python train.py --n_head=5 --vocab_size=2048 --norm_eps=1e-05 --positions="rope" --rope_base=10000.0 --tie_embeddings=false --init="uniform" --init_std_o=0.0 --optimizer="adamw" --beta2=0.98 --schedule="wsd" --decay_fraction=1.0 --seq_len=512 --steps=8490 --dataset="wikipedia_en"
MLP neurons of a small language model. Each row is named by its layer, matrix (gate and up: input weights; down: output weights) and neuron, and shows model dimensions 16-111. Each number is 200 + 30 x the weight over its row's rms, rounded and kept within 0 to 999. A neuron's up and down rows have the sign that makes its largest values positive.
After each neuron's rows, "fires after" lists the tokens most often just before its 100 highest values on Wikipedia text that the model never trained on.

L4.gate204,205,207,222,233,212,187,151,162,262,204,163,225,230,176,268,179,195,246,144,227,206,168,169,166,167,234,221,196,250,184,156,176,241,185,250,246,211,213,202,178,181,187,169,159,204,168,206,184,204,163,180,178,204,150,243,207,252,183,230,244,185,166,198,188,185,179,236,215,163,182,207,157,217,224,217,208,184,152,239,169,149,166,178,223,213,276,240,180,243,155,224,185,231,240,229,203
L4.up204,265,254,237,193,218,179,235,254,228,200,236,161,266,187,233,185,172,145,215,249,224,210,199,183,214,228,164,230,196,223,175,179,187,203,215,193,218,145,173,255,193,182,232,184,212,221,207,174,195,230,187,239,226,200,202,213,179,167,243,220,135,153,180,203,210,174,219,254,216,182,225,264,205,180,215,161,211,219,217,209,219,200,228,170,240,228,164,182,196,194,161,210,206,216,264,231
L4.down204,165,229,207,162,210,133,154,211,264,181,164,193,168,226,226,190,166,218,122,146,204,170,248,199,179,145,236,201,184,199,253,207,198,204,185,182,173,196,189,185,202,157,189,171,214,247,240,136,215,237,179,208,156,232,184,208,203,210,239,186,154,166,229,129,191,215,178,140,193,241,176,170,184,189,225,215,193,183,206,195,225,193,200,158,189,224,204,181,237,188,189,159,181,191,192,200
fires after: "d", " T", " E", " South", " At", "land"

L6.gate753,183,153,201,220,177,210,221,169,218,201,170,151,188,175,214,177,228,184,181,176,147,204,189,164,226,156,181,188,200,204,165,204,263,209,195,189,196,172,137,220,150,181,189,192,246,254,182,188,177,188,175,171,242,155,173,193,204,183,170,193,226,183,265,193,206,199,199,181,173,243,198,205,144,138,176,144,227,203,207,144,199,186,211,176,149,183,180,212,207,178,202,253,235,170,231,178
L6.up753,193,252,196,211,263,230,266,201,247,184,227,153,197,184,170,206,160,143,198,214,163,176,216,168,197,254,187,129,161,227,222,214,206,168,235,201,182,198,205,181,222,228,189,160,146,186,195,195,195,190,185,227,237,230,233,169,242,206,250,170,150,190,232,198,268,191,198,178,156,219,230,186,180,221,184,227,204,232,206,234,191,216,245,209,149,198,158,172,202,180,204,170,205,177,168,266
L6.down753,181,205,192,157,200,191,175,221,141,177,194,203,210,196,160,203,185,158,217,204,265,172,196,196,155,219,208,193,269,203,170,219,192,205,198,154,202,150,235,192,220,200,236,186,199,197,259,185,186,225,229,181,210,184,249,153,138,169,223,170,224,211,184,157,160,176,239,152,195,218,201,172,241,182,201,232,159,187,188,236,215,178,205,163,189,234,183,213,231,229,167,167,152,215,215,206
fires after: " T", "C", " Z", " U", " Hu", " C"

L4.gate674,199,191,221,282,178,147,194,227,187,154,207,177,153,223,138,212,206,176,222,184,199,211,179,209,207,200,194,187,179,186,235,161,202,189,199,207,229,210,209,228,246,259,192,190,235,232,169,191,175,216,179,187,235,207,212,146,178,169,238,191,223,266,156,161,185,161,152,212,230,238,228,247,178,241,215,189,257,229,220,246,200,160,194,227,224,263,208,165,223,190,176,153,210,243,218,204
L4.up674,198,186,189,239,211,201,192,160,231,265,253,235,220,193,206,206,186,136,253,232,170,185,127,194,165,223,175,207,202,226,217,185,193,188,209,180,275,200,247,189,191,214,207,272,211,226,184,183,212,187,164,233,195,165,173,260,240,182,242,202,243,241,172,173,178,211,208,203,205,170,192,220,220,205,193,207,148,191,214,238,156,220,179,179,164,181,158,233,244,255,239,233,169,219,183,161
L4.down674,231,199,192,162,221,262,209,173,187,224,209,161,195,195,192,200,191,167,232,159,227,198,178,198,185,199,223,189,170,200,249,151,180,205,176,213,188,182,169,224,157,163,175,234,207,199,245,172,188,172,167,192,191,201,220,216,201,132,247,210,231,153,232,176,239,154,177,253,144,214,169,245,191,142,227,182,179,208,164,247,166,211,227,190,165,194,238,179,176,241,144,217,238,182,188,208
fires after: " ", "it", "c", " N", " Ro"

L7.gate753,194,244,181,179,202,207,197,198,182,197,220,188,163,200,170,232,219,236,175,151,197,213,187,252,213,233,192,191,251,194,115,143,227,228,207,182,249,214,181,144,231,206,193,144,252,173,167,179,239,231,219,232,199,146,172,172,212,178,180,197,198,207,200,235,214,208,243,201,219,246,208,158,209,225,203,200,152,208,180,207,231,197,215,226,229,152,217,198,198,132,167,198,242,202,191,221
L7.up753,189,266,257,135,183,189,183,217,237,165,227,189,169,188,166,231,135,220,227,177,180,206,206,227,226,169,169,158,157,233,195,285,183,231,229,171,172,246,178,181,217,212,205,250,222,199,171,218,223,216,192,187,187,217,225,214,137,167,190,125,182,212,164,192,185,203,225,193,194,246,215,198,229,191,172,214,217,197,133,164,229,248,196,247,158,165,164,184,122,167,175,226,221,234,224,189
L7.down753,241,196,197,229,171,206,177,235,150,233,224,187,176,227,175,196,215,211,203,210,218,251,188,192,208,215,176,181,157,223,178,203,228,198,180,195,254,213,225,239,212,191,150,209,203,215,182,239,149,191,260,171,198,130,131,223,209,188,192,152,187,273,229,148,178,241,219,193,146,183,182,205,193,167,181,131,186,230,208,192,150,164,145,266,192,182,260,193,189,210,161,219,220,236,161,137
fires after: " mi", " re", "'", " b", " Mo"

L4.gate624,204,173,152,194,138,200,230,238,190,166,203,113,227,176,153,161,212,238,190,202,197,215,227,193,237,223,221,149,166,218,219,214,232,212,207,259,196,200,195,262,193,169,187,203,220,223,221,170,179,224,204,170,234,189,160,188,197,189,207,242,228,226,228,180,194,186,247,202,142,216,220,187,168,178,146,178,223,148,179,199,185,171,198,248,256,216,179,144,224,162,145,243,204,178,172,203
L4.up624,181,188,168,241,188,205,180,231,166,222,247,231,246,231,240,201,204,228,227,227,190,207,129,222,208,193,215,147,187,156,202,139,211,231,180,174,175,183,235,193,189,218,239,222,127,222,234,217,187,211,129,170,141,196,168,203,217,283,222,203,182,196,233,175,187,193,220,189,203,211,160,233,203,204,169,164,226,180,181,148,178,154,192,215,198,206,138,202,175,135,233,223,224,222,188,182
L4.down624,208,195,193,168,234,219,152,131,145,209,139,204,174,184,178,182,176,217,239,130,195,156,208,225,201,214,212,235,159,159,196,195,241,196,205,187,216,185,201,220,213,214,207,239,204,199,177,222,242,158,207,197,189,222,259,151,187,120,187,144,185,201,221,220,186,184,156,164,214,184,232,242,176,173,220,223,222,154,203,223,213,156,220,179,269,168,226,276,196,228,178,201,204,184,202,155
fires after: " F", " f", " sp", "par", " car"

L4.gate787,255,159,186,192,216,232,191,197,199,223,283,223,233,189,217,192,200,221,178,196,219,164,195,213,201,225,224,166,219,227,195,198,254,219,260,169,210,267,178,142,131,259,197,194,212,233,179,225,160,218,229,226,203,172,193,250,174,250,189,174,168,211,219,249,185,222,198,202,172,232,223,191,164,218,190,207,170,186,238,170,237,151,170,213,232,246,169,153,280,255,174,187,172,225,195,192
L4.up787,145,122,189,168,190,164,188,147,222,215,232,231,205,187,197,218,148,173,210,220,232,210,273,191,208,228,147,290,227,205,185,216,185,164,229,229,185,218,230,147,216,156,196,150,196,230,183,229,187,234,175,115,206,220,249,163,199,210,126,169,170,181,170,176,186,232,226,209,224,201,181,214,167,170,191,227,175,186,195,245,185,202,198,224,176,234,193,202,244,227,194,212,242,195,241,168
L4.down787,230,160,174,233,186,243,216,180,186,190,188,185,230,173,246,171,229,241,186,234,233,162,237,184,176,145,247,151,127,126,174,221,233,198,159,229,195,185,181,189,228,152,208,221,234,176,227,229,163,178,212,247,145,182,217,201,219,240,200,238,200,183,235,222,172,172,189,199,229,256,194,211,250,223,199,200,208,217,168,200,164,189,244,143,214,226,166,214,194,202,183,197,176,173,237,236
fires after: ";", " ", "fer", " current", " |"

L4.gate756,169,188,172,221,227,175,219,199,231,236,195,199,218,211,198,173,214,189,168,221,253,169,198,227,245,240,208,216,246,170,237,145,216,220,249,179,205,200,184,221,210,232,222,199,179,188,259,206,260,175,254,235,274,174,226,202,229,203,212,169,230,235,209,129,201,198,201,215,166,250,246,178,207,204,199,177,201,154,223,245,221,239,170,219,196,218,181,236,173,183,203,129,189,167,261,198
L4.up756,184,158,186,235,218,195,215,250,222,201,167,179,251,158,215,202,183,194,183,220,202,231,203,149,210,277,161,191,242,231,172,140,197,251,203,210,199,158,212,176,166,203,228,229,224,141,210,177,164,134,225,194,185,212,182,159,239,160,219,220,246,219,200,258,196,229,194,230,193,203,185,186,202,180,174,199,233,210,204,208,174,210,236,221,198,189,198,180,189,178,213,164,112,132,204,224
L4.down756,209,231,189,169,139,147,217,189,195,149,193,210,176,146,230,214,189,225,244,176,252,236,183,147,194,203,241,223,194,229,235,177,190,165,133,189,166,176,221,163,255,280,226,187,205,197,216,168,179,178,249,174,185,212,134,206,197,204,202,183,246,196,164,267,215,207,189,143,253,209,191,199,205,243,245,193,244,171,215,218,181,189,188,165,204,228,245,200,186,260,198,185,226,226,162,176
fires after: " ", "ed", " C", "d", " T"

L4.gate714,238,205,187,174,207,185,232,184,243,184,232,194,183,209,165,179,221,189,189,239,165,162,242,158,233,189,202,246,166,152,244,210,181,240,213,250,191,234,195,219,216,199,163,228,156,211,226,194,182,206,243,170,242,205,213,207,115,255,173,199,261,206,198,189,163,182,187,228,201,246,206,153,197,235,203,208,135,250,194,247,169,150,191,180,253,229,189,259,218,181,203,199,170,202,205,165
L4.up714,197,233,255,242,150,220,298,204,189,131,183,201,133,256,232,204,246,209,245,256,169,206,206,200,215,197,193,197,152,216,260,148,205,172,198,240,183,165,252,208,226,191,172,221,197,188,208,285,246,234,175,229,205,154,236,206,211,227,194,205,221,204,195,212,171,217,183,189,182,211,172,195,168,233,227,208,177,229,203,205,191,175,229,202,240,209,234,262,206,216,195,203,181,165,195,210
L4.down714,185,186,192,194,228,154,208,204,192,174,213,239,214,242,218,201,209,202,161,154,218,194,202,189,206,188,125,215,212,209,214,172,147,198,213,191,205,218,230,222,216,152,231,168,221,176,178,182,170,198,184,239,188,200,220,205,202,251,241,170,179,145,194,190,247,183,173,224,215,151,241,237,208,238,184,199,159,188,204,228,184,254,157,169,161,259,203,236,160,162,171,149,193,177,197,212
fires after: " de", " Car", " He", "ge", "s"

L6.gate587,205,170,224,246,225,206,176,203,265,210,209,191,200,230,182,185,237,200,202,169,251,169,212,197,246,177,225,202,265,200,195,223,209,209,139,199,190,228,172,168,156,245,214,239,259,182,187,269,215,193,146,202,224,213,189,186,181,255,219,187,210,224,145,228,209,203,151,163,229,163,249,185,194,194,177,229,217,229,175,211,185,240,199,218,178,160,239,171,229,235,214,234,172,147,197,141
L6.up587,181,189,187,203,168,204,202,151,189,181,172,213,186,188,194,222,241,139,193,217,198,136,236,141,149,249,246,150,224,218,203,219,166,159,208,153,182,186,213,219,166,221,193,208,216,218,222,188,185,218,175,142,186,240,196,200,152,145,210,173,232,212,171,228,211,263,204,156,184,217,217,208,238,179,164,143,185,244,237,186,208,199,199,246,203,211,189,180,181,216,243,188,204,191,209,228
L6.down587,204,231,222,209,176,187,167,169,151,185,237,157,214,195,209,173,183,199,203,180,192,210,175,185,245,235,172,250,208,191,161,235,204,185,258,215,165,213,236,216,208,182,207,247,229,130,209,203,211,157,229,176,185,214,213,244,214,225,180,161,178,128,209,229,150,197,167,194,191,185,189,192,132,191,174,196,211,248,166,173,204,228,181,202,222,145,232,249,186,256,211,231,122,209,228,245
fires after: ",", " M", "o", "ff", " re", "w"

L6.gate150,172,179,178,202,231,158,173,160,184,206,192,187,150,195,195,129,149,225,167,203,189,194,202,268,185,234,183,210,215,148,270,165,189,198,234,182,189,278,222,158,201,214,191,184,201,188,221,247,182,191,211,180,173,177,140,191,196,243,163,206,200,194,150,218,212,189,206,183,205,213,216,193,197,175,141,204,205,190,198,232,192,129,151,243,204,213,264,156,223,163,193,176,253,238,143,167
L6.up150,146,207,225,189,234,201,185,178,189,157,203,193,164,172,224,229,199,240,204,204,200,238,233,239,209,209,211,186,207,108,214,256,231,144,196,202,172,226,221,190,212,257,211,258,190,194,193,218,151,216,195,148,238,191,179,172,235,188,228,192,184,221,201,253,203,156,160,184,235,193,179,182,163,268,251,138,209,162,249,166,166,204,166,192,189,181,163,195,215,164,225,200,192,213,193,153
L6.down150,252,201,199,197,183,203,253,194,174,171,149,202,145,212,219,200,176,136,228,243,204,251,199,182,218,209,220,204,183,180,161,268,163,220,172,248,236,192,180,190,179,148,192,196,183,274,148,219,225,185,239,221,201,169,246,168,199,211,204,140,192,132,218,200,186,206,238,230,229,215,204,160,288,233,200,232,212,191,274,194,195,196,241,205,146,187,187,186,181,151,237,222,198,209,186,186
fires after: ",", " for", "),", " well", "ur", " are"

L6.gate387,261,198,221,223,156,163,227,182,201,214,187,211,233,226,196,170,201,259,178,243,248,212,225,198,209,162,183,186,217,224,186,175,181,218,184,234,229,224,149,224,230,215,169,201,185,184,209,170,234,212,184,225,189,191,189,167,165,165,224,204,197,179,221,191,164,239,234,243,189,209,225,230,202,163,215,155,178,188,190,241,217,233,172,226,206,171,190,213,206,181,230,169,178,169,253,157
L6.up387,219,171,199,221,189,236,212,221,162,256,235,229,244,219,197,215,226,220,249,160,204,247,147,204,217,202,236,196,246,206,188,173,174,193,216,153,259,245,237,174,208,189,172,193,203,194,193,155,201,166,190,165,205,196,196,133,139,137,211,227,165,216,204,221,199,274,220,234,211,189,183,210,242,200,175,257,156,193,231,206,133,166,160,179,235,200,185,149,259,226,192,198,193,184,258,153
L6.down387,207,133,186,141,208,170,184,203,216,231,193,176,234,207,208,188,239,188,177,212,198,242,200,182,206,160,220,207,200,206,229,250,159,179,203,233,192,215,237,199,171,189,153,236,206,231,148,195,191,213,262,195,167,201,140,261,200,208,234,225,222,167,218,189,215,218,214,177,172,233,175,217,178,191,204,216,216,243,188,222,209,210,180,130,218,164,202,205,245,198,161,206,229,197,196,194
fires after: "'", " I", " Di", " he"

L6.gate717,188,231,179,199,216,171,240,129,200,203,208,223,190,158,226,213,190,203,197,189,139,232,177,161,216,201,254,175,196,189,197,178,212,251,187,195,185,150,158,197,205,206,154,149,255,166,229,148,185,229,173,238,220,238,174,184,212,199,210,195,159,207,191,183,203,195,164,259,142,235,199,165,193,213,199,176,182,206,240,183,185,219,155,239,195,192,185,205,217,204,174,184,206,186,167,182
L6.up717,258,190,210,227,174,208,191,211,211,238,284,134,253,217,245,213,197,161,181,197,140,184,214,202,217,155,221,199,155,260,201,184,242,190,203,131,189,215,228,191,203,245,252,185,217,225,225,218,208,163,289,250,172,197,223,249,220,162,210,146,158,203,188,213,234,209,233,193,202,144,163,159,223,199,218,207,192,176,228,205,218,249,193,156,166,213,267,206,211,203,174,230,201,155,187,240
L6.down717,213,223,191,172,235,192,203,151,214,183,229,266,226,216,217,232,198,146,140,218,160,182,258,203,186,140,175,199,175,195,173,215,206,222,239,220,213,211,169,135,225,193,214,186,217,161,180,194,210,165,170,189,189,186,226,203,199,194,137,229,186,187,195,247,188,226,184,206,256,218,206,128,195,186,180,226,188,194,219,187,247,214,190,234,200,150,194,124,198,197,207,216,194,217,190,182
fires after: "\n", " co", "re", "bo"

L7.gate25,212,175,176,237,185,227,202,184,193,200,282,241,177,177,169,210,233,215,194,243,196,190,167,212,216,200,216,172,181,181,241,212,126,203,162,204,181,185,195,209,177,235,164,188,183,184,227,182,156,202,119,149,161,189,215,169,220,165,187,216,238,208,216,194,164,186,182,198,213,224,247,150,182,194,196,227,217,247,248,179,194,204,164,205,196,190,226,213,148,191,164,210,205,206,195,172
L7.up25,250,199,161,195,243,159,161,204,188,180,120,218,224,160,201,220,223,156,191,164,252,182,242,175,188,181,178,174,185,120,169,233,265,196,190,209,165,189,231,188,130,191,246,225,207,211,232,185,173,185,218,209,209,162,207,199,202,217,162,205,171,200,205,192,201,232,176,195,202,188,228,170,203,206,190,212,204,234,217,250,187,198,244,179,206,191,141,243,228,193,215,218,195,213,186,139
L7.down25,179,177,205,208,229,222,280,238,201,211,138,215,161,203,189,150,206,181,177,161,236,266,252,199,164,164,180,137,232,201,186,180,249,191,247,217,186,239,162,192,202,156,205,228,159,233,208,183,186,192,180,171,196,158,198,172,205,232,166,183,174,223,207,195,187,182,215,186,173,197,189,183,164,142,173,261,210,273,231,241,226,147,230,243,202,149,163,194,224,176,196,230,244,190,195,184
fires after: ",", ".", " L"

L4.gate152,172,271,180,199,222,210,206,225,199,170,201,162,244,177,249,242,204,231,163,162,238,270,163,195,217,229,160,178,144,189,130,234,227,226,200,201,175,239,204,164,216,192,184,143,216,157,202,153,167,178,209,182,106,203,171,242,198,208,212,217,306,284,150,213,231,154,234,214,182,280,197,212,164,163,218,162,188,185,213,198,214,255,224,185,164,195,236,246,197,238,170,147,208,217,177,189
L4.up152,201,146,201,218,211,176,191,227,164,134,219,168,209,164,189,194,196,193,230,208,201,220,243,202,217,167,135,184,191,238,198,198,227,215,160,165,168,192,218,236,191,210,212,164,212,214,229,217,187,187,222,172,210,208,155,228,179,224,223,243,213,220,218,204,167,176,219,208,180,231,216,250,176,212,242,254,181,205,193,166,190,198,155,144,161,198,191,270,200,242,173,212,173,234,262,155
L4.down152,234,175,202,233,159,219,240,211,205,198,197,165,220,204,198,195,231,178,190,178,195,257,159,203,208,186,235,201,167,223,206,268,191,266,211,195,241,180,214,252,204,179,174,253,227,175,197,212,205,192,198,196,196,169,192,195,221,203,208,174,205,188,209,234,174,227,218,179,233,166,235,196,186,167,173,245,160,178,196,183,168,197,180,172,215,194,204,200,176,190,242,210,172,165,197,178
fires after: " Je", ",", " J", " Jo", " An", "d"

L4.gate660,194,182,225,225,224,166,189,182,215,170,211,163,166,188,176,186,217,152,231,204,163,201,146,182,243,212,230,229,216,203,216,206,257,201,150,222,217,221,223,209,216,226,166,208,218,236,234,178,157,251,146,207,272,174,169,190,220,208,274,238,177,165,225,221,207,216,216,183,162,279,202,189,159,202,201,219,192,178,214,224,201,199,151,211,148,231,191,185,218,201,226,229,221,212,180,162
L4.up660,233,227,216,190,192,220,216,218,191,161,190,196,163,172,198,217,196,191,233,176,253,198,191,170,219,196,198,148,160,214,224,225,207,190,160,192,155,177,233,200,208,223,186,174,248,164,196,178,203,241,176,185,167,243,233,223,255,197,215,225,159,195,191,261,161,207,238,231,244,230,209,245,189,190,219,167,230,223,224,131,219,152,221,241,228,149,232,137,203,166,142,242,215,148,135,214
L4.down660,192,199,224,210,126,215,173,260,183,245,205,197,162,165,197,190,179,185,198,235,196,143,183,210,204,204,201,236,219,231,210,195,169,197,214,216,131,233,212,184,245,164,203,202,214,237,202,231,177,283,206,157,192,237,165,196,234,185,232,157,193,207,151,260,198,188,210,228,199,207,209,168,231,230,235,161,212,182,234,156,175,211,150,191,165,159,213,159,160,186,177,251,171,223,252,210
fires after: "-", " ", " On", " To", " 7"

L4.gate388,171,197,154,185,242,190,173,196,119,213,188,158,204,165,268,194,188,174,193,216,210,150,201,236,173,227,213,198,190,159,189,168,189,151,219,190,233,175,216,169,191,217,268,171,220,260,181,214,241,215,185,164,203,190,190,223,211,184,183,234,190,183,220,133,151,182,207,164,189,152,221,237,201,185,234,172,135,205,203,170,248,179,194,240,210,191,198,256,215,111,181,172,218,192,182,178
L4.up388,202,171,240,170,148,135,188,147,232,166,164,227,200,201,183,248,179,267,223,201,192,184,160,166,196,247,171,200,189,234,159,167,228,138,152,240,190,206,214,168,166,205,224,238,221,218,237,228,217,241,149,237,230,216,245,192,170,215,242,195,212,192,201,144,176,220,199,175,246,227,222,207,203,183,169,200,204,193,249,187,203,188,230,193,171,199,194,216,240,151,173,230,187,188,208,135
L4.down388,154,188,235,182,236,183,194,192,162,211,248,243,164,223,135,233,223,185,219,171,162,203,177,186,155,254,227,251,181,210,172,217,167,190,215,225,197,201,170,180,199,224,217,139,159,157,213,227,191,182,201,206,205,203,185,198,177,232,212,255,213,245,206,163,230,193,164,184,199,119,196,257,218,188,184,258,189,252,231,208,212,197,234,164,210,221,211,231,170,150,215,177,212,177,181,199
fires after: " |", "c", " c", "-", "po"

L6.gate181,201,204,244,241,192,157,248,200,220,202,181,160,256,234,179,112,219,230,177,190,241,179,241,186,164,206,180,189,233,182,107,222,180,197,197,153,239,194,193,213,228,231,198,174,212,274,182,239,154,157,187,198,187,205,213,182,175,142,217,202,288,211,205,194,201,194,187,186,186,231,240,141,231,247,207,213,162,175,198,265,167,207,194,207,240,173,179,180,229,226,287,214,169,176,211,242
L6.up181,197,228,181,217,166,252,219,180,157,210,166,205,168,209,198,211,188,280,203,182,241,229,223,231,142,227,192,191,265,155,220,142,199,162,192,202,236,192,175,205,226,189,182,181,196,205,222,194,199,237,158,160,175,234,157,161,159,237,203,173,151,176,176,232,195,208,159,234,217,244,217,212,238,151,203,202,173,237,221,225,238,191,229,204,224,247,206,130,170,211,261,229,233,152,194,244
L6.down181,205,200,140,201,191,186,194,180,225,208,225,205,148,217,205,165,165,145,189,187,296,220,198,198,214,206,209,189,228,232,211,219,222,194,193,138,223,211,148,197,224,181,210,179,160,218,146,176,203,263,245,223,138,196,219,191,204,152,215,259,248,178,186,174,148,203,153,227,246,187,170,233,194,255,225,187,178,182,151,261,182,230,204,184,221,213,190,184,208,180,205,221,178,205,155,223
fires after: "ra", "ci", "ry", " |", " Minister", "iv"

L6.gate528,249,172,163,207,168,189,187,179,176,161,258,158,167,184,183,188,147,201,211,143,206,220,202,194,278,225,173,189,235,213,195,171,207,221,160,227,209,206,158,226,162,273,187,230,230,224,205,241,214,186,160,217,208,183,210,181,190,195,238,182,246,236,161,199,213,176,137,205,173,219,250,198,163,177,156,270,198,192,243,159,202,200,160,174,210,182,185,216,150,211,199,178,188,193,193,214
L6.up528,270,219,216,168,212,206,166,202,159,219,181,167,166,186,165,241,193,191,178,250,216,212,198,223,216,248,166,217,192,122,219,195,196,224,202,234,192,250,175,183,177,275,196,225,210,222,187,225,209,166,200,208,221,178,256,204,193,179,258,180,214,236,170,222,220,238,214,229,150,177,166,209,178,257,178,232,184,214,199,246,231,239,148,210,240,185,216,219,179,189,165,173,246,232,157,163
L6.down528,129,254,239,222,210,238,162,209,195,152,161,198,163,195,201,219,220,198,170,185,145,205,183,203,257,169,178,206,164,160,228,192,185,228,209,279,176,167,183,228,224,169,178,239,181,203,164,189,207,150,218,165,211,247,190,224,242,191,195,208,224,208,232,243,177,239,150,204,184,228,186,193,219,253,202,232,217,203,183,211,195,181,194,250,215,149,171,216,231,186,171,238,237,199,246,179
fires after: " |", "it", "tra", " Pla", " Ro", " con"

L6.gate165,212,216,191,211,217,129,259,231,226,236,214,268,242,211,161,162,193,203,227,179,236,159,241,197,214,193,165,223,226,247,173,203,227,166,222,193,174,202,170,218,204,271,232,214,208,186,261,231,201,236,217,169,183,214,196,248,215,187,209,242,149,263,190,192,210,177,170,201,198,232,244,209,210,146,204,149,153,230,259,206,201,250,200,250,289,264,223,236,256,224,192,151,191,194,200,166
L6.up165,241,155,215,213,221,161,195,206,245,172,240,200,258,217,251,208,187,221,203,219,224,167,194,143,226,150,218,249,164,210,253,183,198,164,187,251,186,211,230,210,127,228,224,213,184,165,241,220,119,210,204,158,214,201,214,264,220,235,167,209,208,225,245,207,197,212,197,156,193,195,168,203,160,143,169,167,250,160,189,198,191,222,206,244,260,250,214,169,195,211,163,213,186,215,173,218
L6.down165,217,180,222,227,173,167,181,199,138,193,200,192,288,194,205,252,234,186,210,256,222,246,254,192,196,224,213,203,173,197,246,223,180,160,216,200,217,202,180,190,149,188,193,251,236,169,171,167,162,184,187,216,186,214,206,180,185,222,223,137,189,184,228,242,180,174,199,175,199,223,186,169,177,209,254,193,210,195,193,215,179,205,232,177,229,215,203,191,200,217,202,155,210,182,225,216
fires after: " |", ";", " I", ",", " ", " so"

L6.gate427,186,236,217,199,218,180,203,234,269,212,239,192,196,114,214,234,229,202,163,168,185,189,228,197,226,199,179,162,213,140,198,152,192,134,209,194,242,217,195,198,210,249,179,163,142,267,181,246,178,213,163,183,183,241,198,180,154,190,184,184,223,242,174,180,216,221,193,186,214,201,252,231,214,154,197,161,211,210,231,155,218,226,192,187,242,241,252,175,196,149,210,203,201,216,209,214
L6.up427,195,200,249,178,217,219,206,204,237,231,210,217,218,169,146,184,198,250,216,183,165,204,142,167,171,134,187,161,209,260,249,169,178,199,187,190,189,179,220,182,209,182,159,234,204,179,222,193,169,224,151,160,187,220,165,235,168,210,223,184,177,190,198,132,178,193,202,198,245,257,196,222,149,190,178,152,217,197,178,224,193,268,206,180,194,165,201,150,198,174,249,233,178,233,191,199
L6.down427,211,147,186,188,206,205,232,183,240,219,156,214,140,176,213,216,154,155,205,191,251,137,174,180,186,197,206,228,182,197,183,207,228,260,161,200,223,167,227,195,213,155,185,202,211,209,208,197,166,182,201,242,188,162,221,186,221,223,234,200,196,225,178,171,227,203,239,227,190,146,163,243,182,205,199,235,184,197,213,171,213,170,237,259,129,221,234,184,192,206,248,204,198,178,216,149
fires after: "c", "re", " S", "f", "-", "w"

L6.gate534,141,184,220,209,221,205,243,167,185,183,179,185,219,187,139,174,156,215,181,155,146,201,221,143,248,198,191,207,264,205,166,141,256,218,219,243,167,256,154,204,161,220,157,193,254,243,225,200,207,177,198,214,224,176,143,186,256,213,170,162,168,200,233,235,201,183,193,168,199,157,214,154,213,203,208,222,206,191,225,245,190,256,159,195,204,186,224,194,204,182,225,182,273,217,155,161
L6.up534,196,230,228,176,210,210,164,201,143,246,171,171,195,157,223,243,239,179,181,193,209,236,213,189,244,165,159,230,248,174,218,183,227,154,241,229,171,238,188,153,173,258,233,167,260,204,219,258,231,151,165,222,211,226,179,242,181,186,165,243,167,211,233,179,198,217,241,199,259,231,157,183,134,234,227,200,216,146,172,197,187,229,137,246,212,202,227,240,190,194,259,166,209,221,204,163
L6.down534,211,205,234,145,189,212,215,207,187,218,219,163,226,208,213,171,187,148,162,253,195,179,233,197,188,200,213,188,206,204,145,170,188,188,260,207,218,253,217,169,231,198,232,164,218,193,223,183,254,219,201,192,238,217,163,219,222,199,220,153,261,233,226,200,227,244,152,201,187,166,230,185,207,200,212,250,189,204,212,194,152,186,211,200,194,214,206,183,228,191,221,249,174,237,153,148
fires after: " |", "ult", " f", "w", "sh", "old"

L7.gate799,223,179,214,196,219,161,217,252,207,196,213,257,185,180,153,191,214,211,184,219,234,170,209,209,195,209,231,195,231,212,197,181,228,264,149,230,227,170,206,249,196,193,177,192,195,132,216,169,143,182,219,224,239,203,171,197,225,161,187,224,140,201,205,204,182,202,204,185,135,230,210,171,165,205,188,225,193,131,178,161,242,191,189,203,196,131,190,193,187,198,211,225,187,161,137,205
L7.up799,176,209,217,205,220,202,215,201,227,203,183,187,158,177,193,200,219,223,221,186,211,169,163,194,162,218,246,190,190,206,181,227,222,191,130,222,153,163,97,216,164,222,210,181,215,203,170,184,149,179,201,205,184,219,217,210,231,166,197,228,204,179,225,187,227,150,217,199,175,179,225,226,220,207,234,204,198,196,200,253,177,212,142,206,227,199,202,177,194,161,293,245,215,184,223,185
L7.down799,200,274,248,228,191,176,195,171,206,188,247,201,208,215,218,165,227,283,187,194,235,177,171,212,149,206,167,195,157,223,149,214,149,188,195,208,173,195,221,191,195,222,268,205,144,195,173,191,188,179,218,193,217,243,167,189,209,133,225,155,221,227,204,186,201,181,197,171,123,182,183,225,252,233,136,190,241,182,161,203,223,196,240,211,222,186,226,198,186,201,194,217,239,235,226,234
fires after: ",", " sp", " f", "p"